python train.py --d_model=192 --rope_base=10000.0 --bias="none" --parallel_block=true --doc_mask=true --z_loss=0.0001
MLP neurons of a small language model. Each row is named by its layer, matrix (up: input weights; down: output weights) and neuron, and shows model dimensions 0-191. Each number is 128 + 24 x the weight over its row's rms, rounded and kept within 0 to 255. Numbers have three digits each.
After each neuron's rows, "fires after" lists the tokens most often just before its 100 highest values on Wikipedia text that the model never trained on. A number after a token or word is its count.

L7.up586:137121157134149110153110117092130134145184117084154128118146136123147170164113127138086131096146084161159093143108135122092193160120089127103107094145090100108142164135151093109155127134133124128168145149139112139123129129113137162163118112146159120145154142144118123120162133076119118112167157085154115120134136135133147152154084124110167144112103110157121149126111081146109124151124132141161094097116114123120101120121076096121148107143130146081097136137116174124098074079162161143119135086145080159129131154154126111159112149086126118153119109126128123095157129110151115128
L7.down586:140108098162148148147126121117144112152117128101113104121121137144125113134158098174131101096134123156108096136087178121164130141108095124126135153136091096117114132130096164120084137096125120140111135158112123079134177141143094145139152131098077157156102155153121104155084145098125110083129194115160162118119134156157140109109138101142143134109122120118127131133083119131129175113132144108113162118112136072146130144150154178116147119147144095156141082099145144167123091131166155181114143129118131110104216141111100148120148138112152131129088130118137142123108119103123151130
fires after: " " 54, "\n" 5, " |" 4

L4.up129:147149123149090163129122091115118076149132138123104128136114118178119096112180146129120142185126088142156110101141120099123117115121105181095111085138164134166100149111087130165079148117142119117133111145065130147116119135146146120121143131156143140134105172114137099109134078125131106106107117129165130134179095101126160104121087121136148110143171142141160105138170111124154092125164101120125155166119151111108144115141143132118111127073141131126093117122098153111115142124113140112125138120117165136143112132132148122131136141130150125100130151146125108161145175068148202092
L4.down129:141143130100108106128100100131140095147139148173126089118145079092129110128104121152172127139135141132098127129145081122139130086058140104149083135132114167115123089094137129149138099171130121164102110146092108137118123128128149136136129125123141151120158138085161126115087150160123115141135139106109131147114123163120136051138187165078138174130159147147101144090111159161110091150114159103160137152147137125113102135127135154144165140163131116140113124101158130144166123147134110119076114102120125148122153153090130135113150114092112121136152165155113150147109112164139136076
fires after: " the" 23, "°" 15, " The" 9, " a" 7, "″" 6

L4.up685:136126083108134151142073108055118107138123074096155084112117104152156139127078154123127124100153109159185142144150175139115107096126143150126131119128148156100105097124092136115159135120105093151138115117154165146143156124127120091091134172134077094101161138147140133146139107161136093121106111157111148130125160161094100122112091134126172145113122097154143126121135089156107150122133136130075138095122103121121145126144131125135186094120104146143153132101151204145155111119124122141148120144135142116136131168151150148121147129095159116150147132147155116139132173129143126132
L4.down685:137125103178115112125097108147108126150135158126116091159126081148154152149101092106133123137125088155124144165127111165116092108120165147178121121157126145090114112080139137130123155146110108117121152110146182104134129131145100143167128132149142114107115159131148097106085106176110110105111094107118115144127137133136158089108123125118128154179154142137135112119125140117130170104119161122124105098162083145103149108073102115093107105120135138142112150066110144158154085139146141123102165123130146099149116131152153155128182124162138124107166095155130086097138143158108182131
fires after: " the" 24, " a" 12, " new" 8, " his" 5, " His" 5, " cl" 5

L7.up427:140121117121119176131134139140117132124143123122150095161101114102129119167115146119115148129101177137129156145134133093121116126140096105134164144162150102109082193152096150110157079149140122189121103121126137109129163122115147142130136145131057143087153079129119152137122127165151170080131135132156161129146107143135153108086161130090152099115118136145102113116100109132099113147165106108102134112095140132139109125154101111162114126182122135127100089115145173074124139072155161120105112111114124122116147146106111117130143106091097121157129165164119160139111120140170149115
L7.down427:129116116121095126093142096126154140129132128154111109138146138142132124107099081122175143138131162167165063153142136117112150110129122141107129117123110139137150168114183134096131135110137120191129135118119129117173097193123107091162121139084154131109135132165156158122150114124148144140125104122150161130097100133158143110164104125171132137109164102101162094140126135149115179087099097109103067101142103129154125123126122166178124082122054111108149119117146114139150127153158117136159155107131150134143127107134123121123153151118135148124090113101074122117119128098101112117
fires after: "s" 27, "es" 10, " W" 9, "al" 5, " I" 5

L7.up433:080109132132112156145168147133106139109149108109158138117121090136093125192126104114131113109093148206128142120101126156113158126159150122131176141127128141134150118117114143128137123090131134150158094160129133125113139121128124081117145158145107158098147097135133150119105110146102167191122119107119167117137139141118120100122090112120124136119145154165106136131084112155086171124172153109100117102129130087071121136117117146098128151137064136134149101182093137100114126108145147151096154131105092127097130139154155117102132157143080114121140116126143191147151155119152128125
L7.down433:100071132136123144121155102146117118108105140099106088136071149147131163101130121136174142089125123134132118137095152157132162120150173112155133170119103175116152134144111092131114112097124145124135098123143152133123158141139149125116084166111120128112130166151148159134104158174129103145117113125110094112105161100118141100153102123125137145133137157076076123122086084166131151128134129109111101098189135128104159138142186131129134089161124136152104117096102154140096112142130134099096141117092091114136116176147099133117151114124131105136163133111139163104164139152160178107
fires after: " " 21, " (" 18, " b" 12, " B" 5, " his" 4, "-" 4

L7.up625:116160146083166095147146118065150138116104136089124090131139146107126138161106129118089092094128145154161072078161115174114143139132103121108140109160106153126097130105118088142135115121125098140148173157097134136162147145159102089124122137156135113133131145140108100192151146160139150122116104126053099151154120133147120125142118125129119147096156105158101108165115157171137169150093135123112143153149121125113106089104139149131140156116125136115116108124165152114160128120136129112121150125158140155120116167157126127088079112136108095121110157173137166101134150134110122155
L7.down625:108139122162149136101153128176117110074102159137131110092104142178159095118091122158102092093168171134121153123153134134137102110135084134161177147143140146141099129139119151150120119139119103151158135149139089089176152118119115149120186132138107088129148109108075099179129127105097132100136127123102123126141113102082125145123107141148152112093102103160153147121138127134131092098102147128148096135150123149096123142128139110142171122155136100106180086138149166132133150105061121120122124155130118111147133130113121162120077126175111147131137156108124131133124132147083123152
fires after: " " 41, " P" 15, " p" 9, "s" 7, " C" 6, " c" 6

L3.up505:138116157153189138111111126093140121116146143138102140126125148103128160157142123131084110130127132163110131125036084167181142119174108112152103141126115193131165143125103118137075127145111111113172118135115148095143121141144094117124129095167109123144131137111126119169116182127140117136128098144113078113123137150131123152105115146155162147145128153119113154136088120146144169135154135127111133129120126153119087130143103125129157144122169104104138104102159107154139131084128119104089124100090109092099068138184144124112150126154097133142126114085134102141122124150165136149
L3.down505:108134164122107146143185147112101134133112110137135121078122104175130130111123119128158131088101078127115120090120183134121129122065192159096145137115136122130081136171101149096121133149094161134142140115127102138126158119122131116121148156072115099126116139132123124097192155125104110163146153169137131125138136113133165088133136106106176110099146128132137089101166137141105069087108122109143136115149142115134123163175141138096136156153152167148141146160104151125111131175102122119142126144120098147122150136085128153089115156117119088149138117152114113109121113150153137116
fires after: " b" 13, "b" 13, "I" 11, " B" 9, " ma" 8, "e" 6

L3.up292:071112147112098124116148115147126134145161166131083112130134149100122129129128138128148123096133099138078084113143074128145102131155116128141144128109133100153143077091128183133143086164135144167109146125127122089168133101156128122137107153112120162092122130107108097185103133148123127126115103140137169127118119154093148153162130133101126080139153119155116119096125113129119147114163140112103173095160141112156111079150115154147138163119214126082125106117146127093136129103144157188124154119114125105117137152144151138154080132147109106123116120124149116101135169120141119159
L3.down292:144168163090157144136149114148145125144085163145094114177134102139151163119123138137164117129093193138135119113132113126117107120148131133122127139091120086175116154112113051158133100145135147126150138132122125154111144124156126125122089137107141124124121123111116137119153174153124179096136140156129135105141151123173122135178107134131164122138127131109106100148125071131157107103109122159135093155090141128145096057101141153177135108139128116124093108139086143101177093105114153127107120114118141092142125125142127092080082156123122107099174117111132108136162148127115134128
fires after: " B" 53, "L" 10, "B" 8, " ma" 8, " C" 7

L4.up701:150156189102065119153131108104126101153101131146122104170109145129150189082114110093096114111136122093140171102138159136121127141136174146161111144142119112115081104134152114113113112136085117100075154140148142134147110094091161093148143139135156118128123118122172113141121135122112151146162108131101142147147169130145132085169109104106124160144119105156120120146134129119128102111124110118129185120122108131128165131121102112099103156114130131129112114137140128150164139149170126161097112107077146153070159130118113108097122125167123119182141094115078146129156104134153134117
L4.down701:089132056130135122120160092174111110144129139107127127133131093086129159137107106138113120136094078141107114118146154170111159141160121129132146136106165103131162122175114138175104133112134105126160106140155124104100125143114119109149158167133104102148164133122133146133127160119124075107095133112148113185153108132095140111111079139083110066158146167143079142143079104170110184122121133140114133119144155119077135119109092092149150109131142188113128152127122156120125131142113153096145141165101117133110105112120115143149127149128136129122130145134132135119134124100113182120
fires after: "s" 32, " h" 7, "y" 7, "ach" 6

L4.up228:128138103055175139072133144135167129135144131110170176130129111117150160111134128116145130122150122177158161143112080205114141115135106116143127169124100099142138116101141129135151095157117105143123149122141143110105125123115119150162143131116138144090166134151144164090149126116122147107100154129065129126096144112107133098132125128109157126152117152103148160153103120161139146095099135142161102110127152140126121156133163115122160164165166119093087153126065121120132136103145148157094108120127145090121107106094132087101129141096137127080147163099159136110136135111121151123
L4.down228:135094141096132127116141126136132142160171143061102124109145107150119135154150127087105134179124139128132169092134100140134133164124141122136107101115136086127100149126092121128171118160108158106137121105152115179117135151102113080126145142131133140119136135106135205108141106187128158139087185136149153128080144089123113148147145113088171103133111124127156157125120132125152138082116147114124153126129113140116108134120137110135133148116175122096133086157099104119165177112093128116134087132110078124129115108122164128132135122101126172138146098158131135083148144096110165096
fires after: " " 22, " or" 9, " in" 8, " su" 6, " vi" 6, " as" 5

L3.up507:098119138088140070146131145147118152116146106156119149104113142127131067169116107112142135160115070142119140133120120142123133163111127116101167113131137129169136166111131177141127133142166111133120177120138163128165122140128133086141137077135132104119060116135151106126118128113170119141151068132084156135119118159134118101079103159124149160126097120180131183135097126147121156150138115111175148123158105112125167130118140121129141131115125118105117155124115105135149088138147119071116105109098134148117122146150146128156186141076112123158141136134128124086097167143104144130
L3.down507:116135128077074134172058095089123144135125108125127123116097099131085123138139145105121153121122121144149113147087124160113099115180110142128123136138139073153089108134185163139118106115152151129143154132143150138119127143140123075106114123073146145148119142157110096119128055168132103163109106170141140111102145113133146150146112132128138133137114118158068151173140123097139090158054156108118136132135102110118123123133152140120154165135156145116125140168152162133111147173150143130151102114117138161146124126152140130134127109159142142107119120166119106097118151129117141099
fires after: " " 53, " Ke" 8, " un" 4, " Be" 4, " H" 4, "e" 4

L4.up352:110147147095147132119127165106101151162095101101144109151105109076155163147090086159161110119137146143132113139139098105086121114147154148160131138144113166094121113135158138163134129126096168117129139165114094101155101097139104150120116100166109132107127145165129073129121137141092127117090093122136180145146184111126129144100116165127158086141140090119152073137146117162151149160113125137132145138172144113116125089120119136158125132115116174156107076119176122102139109126121119104133165124133122137126114093139100128163131099090143094111141124149120105095109108143185121134
L4.down352:109101100134126137118091171170120139146139160127085110140197159156122112102079126125096119090097102147121134121138109116119132131113154164122104107130118104106088118130138165124118138159076114158061149139133126151133130149109105172132129114158123148141164141122169112171091110119107149122112161132120098089139146100097138096172092102135159137109079146092126164103156169151123110140127123146147135119146120164139089153156163137118132136112150117093125127121125151124119132129155096158161162119127149116116175150094124158153107144111128117142153080138132163125090089107095135135
fires after: " V" 11, " Co" 10, "par" 10, "le" 9, "e" 7, " co" 7

L7.up324:133166092140147154100136139124135146109116119129141129064142128166170151094109124140139165153154092143073133147094126138142112163129109131153124123120174122152125110130153134145122111119136117145114155143119164171126122147130104134096124163139148135139135093143137143157090134092122133113142108146123120104090134124097131131140093156090137090101117098194156101119073091157118119151141156110140152146112146092088152092153083146163157136164141098107124151128176123090093137131153115158120127135130142105133130108131117129117105138092141043141169085156108140108122109096137123151
L7.down324:138113149105138113125154138144100147122132140144128088123111114139124118133103109147158139135063167113154123136081136136136127156121137108119097127155119134063122149125106158142099124113186150121114120141108088118181134115083139105103157152136098097134106149183175155092122133180155113092137115124143172161131137162109135106124136130157149145111119123131112095111134117120107180085136104131137123120088135148116151112141122151119147180124127137118158101159164128165148116105129135159112113092148138100097158110087121149136126172115112152144118092059109094123119152077159138135
fires after: "." 21, "\n" 14, "---|---|---|---|" 8, "D" 6, " h" 5, "re" 5

L4.up118:142074112083113132124163126149137190107116125107132139144142165145144102129130126141126144091084079094164127062134127114158170116158144165142140147163125092134156143102096099117100178078101129138121162086123148131127138112091092141097156063118125126145122146173143137169129134111135146126089108133147094108123133122157113083127147115091137122151148143107141136173127150131139117120149150143156101136098160102158084152124107096183154140104113101139096078139137113100127141106166131143099157154127139132127122099120128140117113130158130117123150135113105144152121129130119158140
L4.down118:109114085162154154138091131125148147130143130124123082123115133100143129147164116134111117123156142106096107176130163113129120092089130099186118175107099137114143152105155148108142127155151148142124082121108121196135159126099117172123127113183076109111168125120125097111106139137141149152138094135123100099140153105114138123145089063153098179154103153095146136139128103129160123117095134096137101111125131101141151122119163142108129111106142142109133109142122149114158119170176114119166131098113128141098105137119127079114146146157139162109107092134104152163146110154128173120
fires after: " vi" 24, " c" 13, "c" 10, "ri" 8, "C" 8, "g" 6

L3.up22:129190107076120175133126122104121082154091111099112116155147117160126151146165136150119149112119151143141116124141136129126188088104119127106173100115143149112109085131115102148125159135106125152110144148140117091105118143147128150135119078126110152123114160129151150151124125136161157163088183136107120120090145095149157181137084140187117128177080112157129122112134080118134129135131090099145104153108102078156135131147099093099113133137119136134130104096156102154109128118135135093113118162113145155152107123118154118115128111142153120120096154130112108119174136108137156172
L3.down22:118071157130102121121115121142156125128106118160140101130117157139108111116091088190106164101131123136129120104137116120165150146096115116174133116172135149133155106128164106175168100135127133124103160133130152155085150097121115151136151118110141140125110095108144142140120123112156131132102097137162145097122129096137119109133106150101114141116116163102167110136157125176086167141139114135144118089155173108141150135133116140126137076104163124085086143112163113150093140148130123119067102142109115131154104123114104182113143106127109121204116107153126091108158095165123153112
fires after: "°" 12, "c" 10, " co" 9, " ex" 7, "li" 7, "ig" 6

L3.up287:122149161107092105138156120121114080086084131071138154119091119151101093119115098188123129149099155141152134122136132110137152133136127136148131138103133138121129187159154146108145141149121112177159117148147147113101138152110138112126112113116085117118095147146151128143154143134108101107094138126172113124161160176112135143109156094117168128143109096156126095129102160120108129118160125137104124115152097116148115082162120126137133142138083090158184123107156115137151167136113098154092113167135171104123138138118116164126136166136135173072121106159114151107155150147084146112
L3.down287:169103111121127116145132108125144137113102139146108131117121071117175125131097111114141124095106121135165120098187106146091122124121161165154148089152140183097095099139139128140116144128088092081131150098123152110152131116135095150145125130100124128164123133159149165107111087140140103123183130101159142119125152143115109087133143171132147131106169110110109158128168163130099120091132110135134114124101102110146096161170135129121175108112141126148083118138116123133168140150098132117183169130111128106152115093145124135116089190133093163118139142104149150102124143168127116096
fires after: " St" 32, "st" 20, " Nor" 7, "n" 4

L4.up345:144107117099160118121134151092136184156130102181125143113099139130157130105147130129156126107131101136126144129126180173126112164108126131119112165131138129143056146174110095082153107088194112108136124119147151154137105148135135094128137154106125147131135141128093143116115185147108114114112084136122117131123118146130158113105100127117142084098072122131165140133114120131098118159117100142149135121121127173082138136089145137129124112134100142134132138128122117097114147112150148128100131069131129101100132126148168155166187161111173107174131110140095114105096141154129175135
L4.down345:194080154142116117148099176096111109156134186138118118133120150148144125159153093118129076139113092115156138147155121158113091124105126162083124128166132129133133133148165125105106130180118154133119118127095090125186143156149073120122156134099119140162121156134130123150112080140168116109106142117104114152195151134093129112088113138124155131158134122141130149138170100122106131084123140136127148132087098137141150104139142153131106094138123081159138155115131107117148114137111144164077141114101137144151133100127096144156127133085110104122102116129117125139097102124165094151
fires after: " " 44, "e" 7, " di" 5, " state" 4

L7.up734:148125121127106141122114092117120141128133109152119103132125110122169117118126096180124138150104123115138144125151124123117138171147100160140146094127091128136084170147122130108166120138125165126137152107188106137140122107168076163122159108145144111119132159108130135119132120108118156108115111095163186180134136112138131131128107157112118120135125132153119162121155076156173061117099146145165118105102083150126135136110152125138153098146110144136102125136113112160162162084077095133109123099134127143137157118152129097208143144083138097108129148088164131165104122097147133150
L7.down734:148133122191117096141135160097097130108098170113141157132200097148142153139109121138096102129147146181090123110137133148131082096167126107137144105114111196159137102100102121079145117150104143102066153149170104105106139161149137110110147108085140106110154102110129122135062150127114138104123118108132148092175123127103123118128117121128102137122112120090129108105171100117133137129107131121120166129133135133122150144128112133134185130155174139118143170147140101117131139078164146137124117117121163106168123128122118130171110170126143137130120135081122101136104152130119128139
fires after: " " 32, "le" 9, " Li" 9, "L" 7, " T" 7, " Le" 4

L7.up765:089184141146176138128099143101134154149151113104105131157132100100152129129107188099129104133157103155150125134125115090140142116098136141129138136131134111126124131136123127129133160107160116174089145120089124107135118132106168111091135170133184112124128161134110130129126127122141119120138126169101154080142100153085092114123132107097132097141126119144142143130107133166123123154131139117098123138119157150133094125107135129133101135125102147097155144101142073066130171115145146165127115118144124085169160150137110148136124155125077123086208086093130147164160154141148083118
L7.down765:100117126064155160123153120111124161121183135108180107139144155174080123134117134100151157168135124099162124127101094113138167096104117097142172084136163138119078085119139110116133123112207139143129114135135138177122105125101143156157121133122107125158121106134155117149113131117110111103121163115132133120129099155053147132118132112146138133124136118147117124154118118158124125140132159149138149136150139112101119178141098125088113095115121175097122149151140143113137168139125136135145105125110155121112105098137116102087163141107108126161162126120149100076140128065131148123
fires after: " /" 12, " in" 11, " In" 10, " as" 10, "ar" 7, "a" 4

L7.up345:102142107147139121097170126199136135143143169094132108110087091105136140105124089139110134104121120154132169164124149143090138169163112111107144133150128137143133114128130102095136126142142145120148094118154121109181172153096100105117155153152130129106182138148139102095109113103097116159126116092116141125160135127124082130171083100113165109125090135132150086097138145144151162144109124089149105111077128138088093105150152124118156147129118159096149124134106119122137163128144163141140146146109102126153165113131107122114143155150175098074175131117109147161107114138131123155
L7.down345:114133136106132111089147185149125129104128102119122133173112158100149150118120131142109126115111108155112104098123113123159083156151120112168129105123125156151159149089170093118116105126134153129124135105131203123130115195117133114131166143139102106102123152159104108111132122118119114100146111140117103157125192131161129132160061143121115128171135148185173137143130122106094136100113118098148074139117112118170154121134136126134146167144095129131177125123118105089144114099141155133093147158077162124107131110095116138116126094126139143114161159102114111103102167120095134118
fires after: " " 39, " T" 11, "-" 10, "==" 4, "ite" 4

L7.up250:109108148097091107123194084123145144182150134109111099131106107146136131152114157141142144202115117090144149112139141154142101118121141182112086143113148125126138101134130113160124145157099088127152152140156117154079123123135103139120107162134120113165188166129120150131133066126124124100152108132102154119123147120164117133154110160149106094127157116114117116127122161141151127154189115118134101095148151113099116148141084145132075109121168127111104085147113143167108100107096109117137125103113108111132168128123114142195130142111140126137141155116110143104141117100107095113
L7.down250:124142169120066149114148124125067096087133133142126084138158126138147146156128100159130159092108110143131103143103118137123125141123139118143113130151060089120140133172087134115130106181109136088137155158150123132125109138111123133114115142169142109090120149118121126142123180131121147099102141187116173156126107132105107072102133166117103168110118099133122088149143161134091120163080141094123137105157124164099134138148153162136097150153162083123146090098152093135154139127171120129150143150118143134130152139135089145113095112136132111144118131158125105135127111117167124158
fires after: " the" 40, "ic" 5, " The" 4, "-" 4, "ci" 4, " 19" 4

L4.up492:151121118117115186094169105112166160120172124138088141096114135147146127119130148133110130134148149115119113105119138089150085109169126124134117114111137102150120123102133120129117128102089138153160107156112103117116115151145102163138149089129142153144115123142137171123093126138083119109109153103102202123112177102172150169172126131087144139172107102128120144170114117127084132149129138158142145112119110106135154138078152112122119114155103116120130123117154107176117089150129151119135117084127099118108145105153092117113134157126089098137142144134103124109117089173147092203
L4.down492:104133109175155145135112131140142105175127213097085119113129089111075098132125105106130151156125136134148064124135117119147144138086174125135141155167121105072128141100136086124125124123099125147114130102133110152133148136124096155118125136127099088138143125109122119148085139147177081140133115106151115183149122136123118136135133135158129133134152132101104138096094142093129102144101131120104134162167124177115168129196132117122134145150127098085133124116134177102103141145123123156133124138175153145150148118141113107124116126111123080136104171155120122080102132095122143132
fires after: " re" 26, " lo" 13, "ten" 10, " ex" 9, " h" 8, "s" 7

L3.up757:105134153068146137101106152099129159104108084118120112122120128116113168129157126121141136118098150143146124113154159139141127143160144135116086123151121107126147145124105092146113113099117121184134164115121098192117143128148100128094132109128135075138191180144074144117148099166102123120141123108129093124147112139145125114155102106123124126113102129134139151152083123095122108123160128135093150110116132125128052142131164169131146138171144123147100098105101135134141155139131096091168148141141155095161143167133101154118125082106150167140153151134089125105173162122139111127
L3.down757:142135146030158117114153153139151148193145158149154111099099123120124119124109124121142163138091163145125135090132111127166139108164140172106105120170157119082115131104178141124151116130144156151122119117146171129111147153129114163117113132168094089125144102171104161146115124130099128114076128096139107137125108154139104120135134141130137109103115144143167136105131095115105137079127163107144084161088096119043154147116167130126136094162166100126126112122155133159117125107126159109109128129142140122137112117139126111149115125156127152112123147099137120127111122085116101143
fires after: " p" 33, " P" 17, "ba" 8, " such" 7, " is" 5, " count" 4

L7.up405:143146171152121119134106125102132131106090174113124155137138153114123128137127105095127148150119130128149183170139160114125111119118153113097140085157117162142112106113135104139136152117129092094086115129156104141109106172116154130102153137104149135145144108133145124129157129152169124130094106144136153123097100125107097108138120105132139132165088112088154095165180138152103143107143133155160114088140158130068088081098153131163129138133126112160133128115187097095128116154152143139119169092066123123110162078109145111130120134132100141065130164125126135137100170112114148137
L7.down405:089116112150112147130099076088127167119151121150126128122148138143182100135128115169130127148106122144135094121136118126112157099154154136128083124096104132158193139181140167131126101141161153153129119104107118084161144146120139153147125160171121136087133133101089106100119103119099175158113127147106102133114119083147123106125133133128120148129147104139132128116104151089181136111141110115143126182128105133159141154171127138111091109110109132088126146175104105136102079126149169156097105097142112124187118133150103087102108108120137129128124126140103116171162108154117145100
fires after: "ic" 23, "C" 13, " C" 9, "ol" 8, "g" 4

L4.up141:146127092135134093112126129128120080150147162168106135146173103164162152125135121159091108099079109091145125120132155168144140188104171154128143148108109147087137131119120132159121125153117125118116161117116147123148096090128185147111190101157156136098140124156128113099089131147093093114102149096118109111161143123127139115134097129120123167131154104160100121128104131130130137146112154098117128144131108131062134128107128148143139136164085126117109154112081148138072114127128100128154097123079112169153143073098155139115109113102122131108146094135114093141148136140113139152
L4.down141:145177085161090146126095136163161129074113145107138155125142151153158118151146118109130157167148108090139089095108114193101126142139097101122101110120117148164111157137153142179132113133103148081125170111153112090165139160145105140125131102120165104120110088129156112155111122097122123101111129109109137128120120107121169127112147140147176128107112103132129111138127118138074132122097104140136087156138080136116143138132123106125124124103138089114115137151120122156157113161152169104165159135078135160106097079104129122122134147150110168178142139120113125123138125125069124143
fires after: " V" 13, " Z" 9, "sh" 9, "N" 8, " as" 6, " Sh" 5

L7.up752:128119111137130111113095148122141138152125121119123115118064140120143142105151135169091134061118103184094105174086099128064104120147121125139177143148132129131104121173106123136128162170128094145114128173128153106128163093128113142148124189135133146141097154087147155125150150139089136137093093142143132119127158106099135111133131165133148143067127154117103142115105126154115119101150120140165160131175147137137130118177131074139149110152118135131139125095142087110124092102112133173108102133172132143158134111115151112149145129099126132089158120136112162116101122152119110115
L7.down752:132158105101165105134165120089105089158114154118161087119140120146070135118112142100120119151107175078148136148149141107102166106121125173108145103152131126092131116151075117157156121097134133104097157132121159153135169122110108163118110120145171118112126096099174133139133176103139048163126129194101113123132161168134142110149127144107128113133115134110165093121188128182165145125160134147150116087167098138110126140099150139134146104135147134127136107139110132127101149084137112126122101115143123113140123086138128147123096129140134129124145113095146104138130125132140096130
fires after: " " 50, " was" 16, "r" 4, "s" 4

L7.up90:128095168185130142116205130118110160162116147116095116153111114121166122114134140140112090120110117122146131109144104159161122146109121112157148099128162111134082137156082100140097129116131155175158112145143131164122134144148130141118145123109152160118108142108126142118132120129164125115172120108136126165148124152145118120096133131110133111126055125137153109104078179178068126121097098150122117093089143176112104117132124131140139123133089079134143137110099160126148162131112123058113159129132125134082114167143139141115112146096150150134156127144160151112105146109145134109
L7.down90:103071136199113106118154123118144162164116145151134092122150151109085169131180129104108148133146123116096161152142155098095131116134146129145138111121127131151155160152134149177098112127153095101114128154132136093131132131107120112100117096159144098126135082129093138108082162090169108137103132130141170155134157154093090169137151121151103143137164142155096137141152078077183135136142113109135102141115135087136149097117114139140108131092132110138122130128135107099134149150111143144130175155113131183143121112121120109167111105132118089136126159120113105097085119130116102145
fires after: " " 22, " m" 13, " L" 8, " Li" 8, " T" 7

L7.up290:117117199087147166122107126161102137070131127105105132133139082101113166111130129146128119104130120122122110148167123077084096116186083145150098126129090147130116115116186153158128160131121127113105160097119134145135123123116148115107094099161102135148141134150191137122107148127117139109125132097145131113150118154167130178143108155154126179127123098156094110127101116161145122086127134115114133115117145134130117150136104113118161136157117099120115105109105109112125121096081124125142137135187120181124160123107141069118126108117102144125142141149165145112176156145128109097
L7.down290:153119152135095140126125107108125105138131152121125145113091091142093121171125156148158139105129110149115068154119140119123134138125147148114157149121123108098146126129125143127154110141146113116152120138114121079164107147115135135113110111121140136123162103156150184121154121131093139125073090113150168105160149135079143131130137081111106119094136139187131131159083130113101110095183113158084121084125113136131131090156107169116116166152149079106115106127122116118095097115148129119141153119139149079161131138149127113100143174131172087132139115152178174126164142158165096129
fires after: "s" 48, " S" 14, " O" 8, " " 5

L7.up116:131128129103099148158101121107141180123142166133155117120132169121151161141096105110109124142105085139083113084116108116144151137150149171143121083158154115150118105135107135111142149134157080164086120133112150168136175159106130152094140131093100096123118149083175127131138111132163110111084154161161159122138205107147144157139118145149140124131127142132118121125110116154132124159141114103102122105119130093142110124140171141118088116138139129087140128065159131081149154095121118165143108109108133121133188116110129117131146076110131131123102096115144151101107161134155138135
L7.down116:133156145209079106142142110153126126137098094118120141137153121100114078159123126151104121143143112148064122137151122157133141092150108127100113158087114133145147126117150137133149077093148101149132134109152106087125124117127126079103120177142145114141164162167126144144114134093111126102155137151168132119160121116111122174129132096123137114086163132124114131144103107126109096155137137116122147135143099172130181105118098186116106160122123146127131125131132145132108125144122141145110122157165152112122151183107131097149104110127176117070084137137167115118116112146073122123
fires after: "s" 37, " h" 13, "y" 11, "an" 4, " g" 4, "le" 4

L7.up518:089136117119122146123179154107184126102112097064162119088125099118140132165155140136115138151174120165128119102103162156107159141160107136094119117131127168145118131127114148161108132153127127136112134142158130092128103132136144102153123108124174093136100152108129109085095140116122101098176144166129168143075189135137114154101092150129119113104162127109110150130146143138098122178138132094118176105113157128125103122155147071119162155151135091117124158094117124117101145130139138143106125160126084106109157119139123128165128139166109144140102130123091148154102160111118100131
L7.down518:140132137197140150140125128182126109105128088079171122090123129154131181147173122112147094088147101093146149084166097098157101145116126143118159113126134094136083132092121127085119154068186135118119145130140135117132133142110137149158118105122104115149114123118176125166120141130115140130137175139125074107087132145159121116117132109121085161136116134125176101196148135132090146126107138138110150108121117165103138150150156143151146131133152123092147142130093136139106097137111094126134142118143136115156105104139111117153126120145145151143124107097120151108099148131110070137
fires after: " " 45, " re" 8, " co" 6, "s" 4, " C" 4, " la" 4

L4.up507:117155128149150074119137129175149089086133086123120119111136145144109163138134108137118109119158162157100134092123109102109134090186110092103133116105165101122105128139170114111105140143098152119147143155142101116123105140101124162103130157105076111149101114141102118185175111153099136153123089136136134098127136137133147137126170125153133161141116141130124152150106176123127149116121167097140129093117126089082139101098101135112122138146122116130087087146139104162158150159127113120102180118121133121081143133104146131125140162097174132143139160129178128117113117107119127198
L4.down507:139147132088108130208125104112093120104102141149169105105119113119146119094104130112133152127106132119118137133125139173128134135082105110174103159076135138151142133133103123163176151119167117108152143141125140143116128162125128127149079106112108113156131180078155120149126161130112117144130135149114152154151083090100125163084129115120124083118137158116123156143131084116182165093130160134133155136139143079166143095104129135110103113119148097088125144129132172124108149149108166093130108100147137162116146125138138137085142142137130138153116118109124151081103098077140128149
fires after: "ur" 26, "our" 16, "n" 10, "er" 9, " P" 8, " Party" 4

L3.up570:135136100134129129145107103092133114155134154121091097111120137094149068179121138086147110144102119092154166121107117128144074106109157100122142117160181128159116114148088118137150152133121105146163156132092121109148121157144101157199119101146108169119123177108130135169124099137150101148102132096119107149128146118129141122140090162156127101141153141161106157130140144189125150133142123108141174093087113129095149112154161134097087105116162131104166081130115122146131122106139134123123167145152115076134146125148130175119115101116139109151106140160127138134134115093124109107
L3.down570:140116139152139139136166122133125120170132177111154145173136167126135126134158116137165067162058147123131125096126153151149170157137183142146110112192107119122123077125088115146158075159115090137131137128144125132164132120108128122129115126181127126119107118098140108110122088124159080138103113126185102132137101124156105133106174108151153154156113144114167109064124158146107101090122141083088082133132143125114097117146113117126119152141104161128112103133138135144127160140131151118162143125128105126082142129119129113085111095137124108107138126116137145112106100112126118114
fires after: " the" 19, "|" 13, "re" 6, "ir" 6, " The" 5, " a" 5